config.yaml
num_hidden_layers: 16
hidden_size: 256
num_attention_heads: 4
num_key_value_heads: 4
head_dim: 64
intermediate_size: 704
vocab_size: 758
hidden_act: "geglu"
norm: "layernorm"
norm_place: "pre"
norm_eps: 1e-05
positions: "learned"
qk_norm: false
attn_scale: 0.125
bias: "all"
tie_word_embeddings: true
parallel_block: true
init: "normal"
init_std_qkv: 0.0312
init_std_o: 0.00552
init_std_up: 0.0312
init_std_down: 0.00552
optimizer: "adamw"
learning_rate: 0.00217
beta1: 0.95
beta2: 0.95
weight_decay: 0.0
lr_head: 0.0116
warmup_steps: 201
schedule: "wsd"
decay_fraction: 0.662
decay_shape: "linear"
final_lr_fraction: 0.0
batch_tokens: 131072
max_seq_len: 256
doc_mask: false
z_loss: 0.0001
train_tokens: 819300000
max_steps: 6251
dataset: "wikipedia_en"
MLP neurons of a small language model. Each row is named by its layer, matrix (down: output weights) and neuron, and shows model dimensions 128-223. Each number is 200 + 40 x the weight over its row's rms, rounded and kept within 0 to 999. A neuron's up and down rows have the sign that makes its largest values positive.
Before each neuron's rows, "fires before" lists the tokens most often just after its 100 highest values on Wikipedia text that the model never trained on.

fires before: "er", "g", "b", "inal", "an", "ust"
L2.down192,162,189,234,174,165,163,260,137,207,201,240,190,200,217,275,189,225,121,208,186,202,180,204,233,203,208,262,143,178,264,218,251,138,244,197,178,152,267,161,166,135,209,224,233,209,196,207,99,204,289,202,193,173,179,207,168,40,196,201,208,187,173,207,106,194,181,316,226,174,271,220,198,232,127,196,241,243,155,247,172,149,185,298,224,252,238,241,177,227,249,209,255,205,175,282,227

fires before: "ction", "ct", "g", "ary", " of"
L2.down424,255,172,188,203,206,143,91,141,249,241,186,166,167,139,161,237,257,205,232,160,210,184,160,156,180,149,230,231,158,193,261,196,214,206,258,155,191,251,207,227,167,168,239,116,204,207,134,219,168,181,202,130,223,205,197,224,173,219,170,250,220,205,180,205,150,144,125,234,245,199,252,216,278,172,128,250,166,167,134,166,122,148,237,175,131,199,199,198,255,148,207,125,222,190,220,198

fires before: "\n", "==", "C", "ed", "S", "P"
L4.down394,214,156,219,204,201,196,167,303,209,201,344,219,200,216,197,155,180,268,189,202,202,174,142,234,162,314,222,252,160,198,236,217,226,175,200,255,112,186,227,166,208,202,145,203,167,172,225,90,180,147,131,226,157,190,153,178,172,134,232,210,180,224,119,217,135,196,174,280,182,165,151,179,196,214,256,198,198,261,207,211,179,224,105,230,146,234,204,237,167,171,225,189,183,171,208,208

fires before: "ic", "ive", "ing", "ory", "or", "ical"
L2.down205,225,160,135,182,223,192,91,188,136,147,139,158,172,191,141,163,205,103,228,212,222,276,197,199,201,207,223,202,231,142,246,204,202,199,194,252,173,208,225,141,231,175,180,174,207,154,178,195,186,252,238,267,216,214,167,136,207,210,142,155,185,227,184,203,228,205,241,161,248,185,201,283,117,218,163,226,176,244,261,264,169,237,154,187,170,229,251,173,108,178,223,223,237,212,202,298

fires before: "all", "b", "ing"
L12.down116,180,145,199,252,172,193,269,186,200,187,232,207,226,237,202,219,233,262,202,217,181,226,220,247,181,179,177,152,142,228,188,182,243,246,213,269,204,169,171,183,200,236,179,167,236,153,134,142,179,155,150,148,216,215,241,117,130,121,226,256,201,205,124,157,211,145,245,188,151,229,208,222,245,246,212,157,209,218,262,263,196,264,138,235,293,266,212,165,161,199,213,221,228,160,165,116

fires before: "ed", "ign", "e", "c", "p", "ing"
L2.down502,220,234,204,256,213,185,209,175,309,201,197,249,171,213,179,250,172,195,214,151,201,258,208,208,180,238,185,270,215,204,166,257,197,182,140,194,197,280,164,176,153,123,244,207,270,185,216,202,199,229,226,206,243,186,189,184,155,223,216,171,218,106,198,232,284,178,225,191,232,182,179,218,123,102,157,202,192,147,115,151,254,205,181,191,173,205,200,199,176,173,197,309,217,172,218,179

fires before: "ed", "il", "ic", "ing", "ice", "ers"
L3.down187,224,269,147,230,179,196,183,222,269,214,175,295,152,174,190,259,211,177,264,156,185,194,209,225,178,108,253,201,200,220,159,153,242,179,234,283,276,151,249,229,247,270,178,191,181,146,213,220,147,149,229,189,230,176,261,144,257,222,192,233,182,177,191,196,269,227,222,220,165,134,216,267,192,145,156,195,177,184,183,174,237,189,108,201,260,241,226,160,157,131,240,201,214,137,150,210

fires before: "il", "ess", "ing", ";", "s"
L4.down168,219,226,283,211,225,236,194,200,191,143,209,158,202,221,225,161,154,218,230,218,177,180,251,269,204,159,235,196,208,202,158,155,233,177,202,200,251,192,248,195,255,194,154,173,204,145,185,209,231,257,228,215,173,242,232,139,241,152,126,235,219,188,114,197,250,136,156,272,194,219,197,183,200,190,121,142,188,156,188,217,136,201,234,227,213,133,193,205,220,194,211,191,160,178,162,80

fires before: "ing", "x", "ed", "age", "es"
L3.down697,172,215,164,228,201,189,153,201,189,213,219,144,165,223,191,192,211,298,155,229,143,141,218,168,195,241,217,254,167,280,101,242,133,211,225,203,250,238,193,273,161,240,259,186,171,135,205,158,222,214,256,246,260,224,219,200,164,180,189,228,240,202,226,178,180,173,138,198,308,176,240,273,146,130,172,202,133,209,220,155,268,224,190,192,163,196,132,195,230,221,246,206,163,257,270,176

fires before: "k", "ing", "ers", "er"
L12.down498,197,193,179,186,268,235,190,203,208,132,219,197,154,235,199,196,186,227,252,236,176,206,124,239,200,151,136,176,116,244,221,222,145,182,212,250,177,213,181,223,138,175,156,220,228,186,189,277,165,236,207,165,260,211,218,209,188,151,202,149,188,246,160,202,179,180,165,241,191,163,202,276,247,146,214,201,159,185,234,202,196,248,239,186,207,253,173,201,146,140,208,237,236,180,179,188

fires before: "re", "ing", "us", "e", " he"
L3.down541,187,217,237,236,220,175,186,179,165,205,211,190,202,228,194,182,188,137,230,134,215,143,190,237,219,194,197,208,165,248,299,161,241,171,175,250,235,233,137,195,102,225,182,184,147,202,214,155,190,240,155,190,228,256,160,232,110,171,257,142,190,186,219,235,221,251,244,230,251,165,160,194,167,243,317,251,167,225,237,184,318,221,199,152,150,231,237,229,198,240,212,190,276,150,212,272

fires before: " |", "e", "re", ":", "o", "art"
L11.down534,232,145,179,126,210,154,156,157,136,204,193,176,110,169,220,230,202,185,224,171,194,215,181,199,165,220,185,292,192,269,180,164,229,237,206,241,245,186,213,166,207,212,274,185,204,173,219,168,209,211,188,164,217,178,105,145,211,210,196,179,215,184,210,191,175,242,253,220,147,299,180,150,210,213,174,200,163,193,172,167,274,254,246,198,156,199,221,217,192,208,162,168,282,191,217,267

fires before: " |", "+", ".", "ing", ";", " l"
L7.down503,112,261,153,218,185,197,202,238,158,130,145,244,206,182,222,197,198,237,145,199,204,232,201,259,151,215,220,153,147,210,172,244,253,260,190,215,263,285,249,202,195,219,176,129,277,177,188,212,178,219,265,208,169,113,261,95,130,238,180,259,236,274,234,204,168,184,240,117,212,141,209,204,218,188,227,242,197,207,217,259,158,224,122,209,189,188,196,121,172,186,132,201,216,182,287,179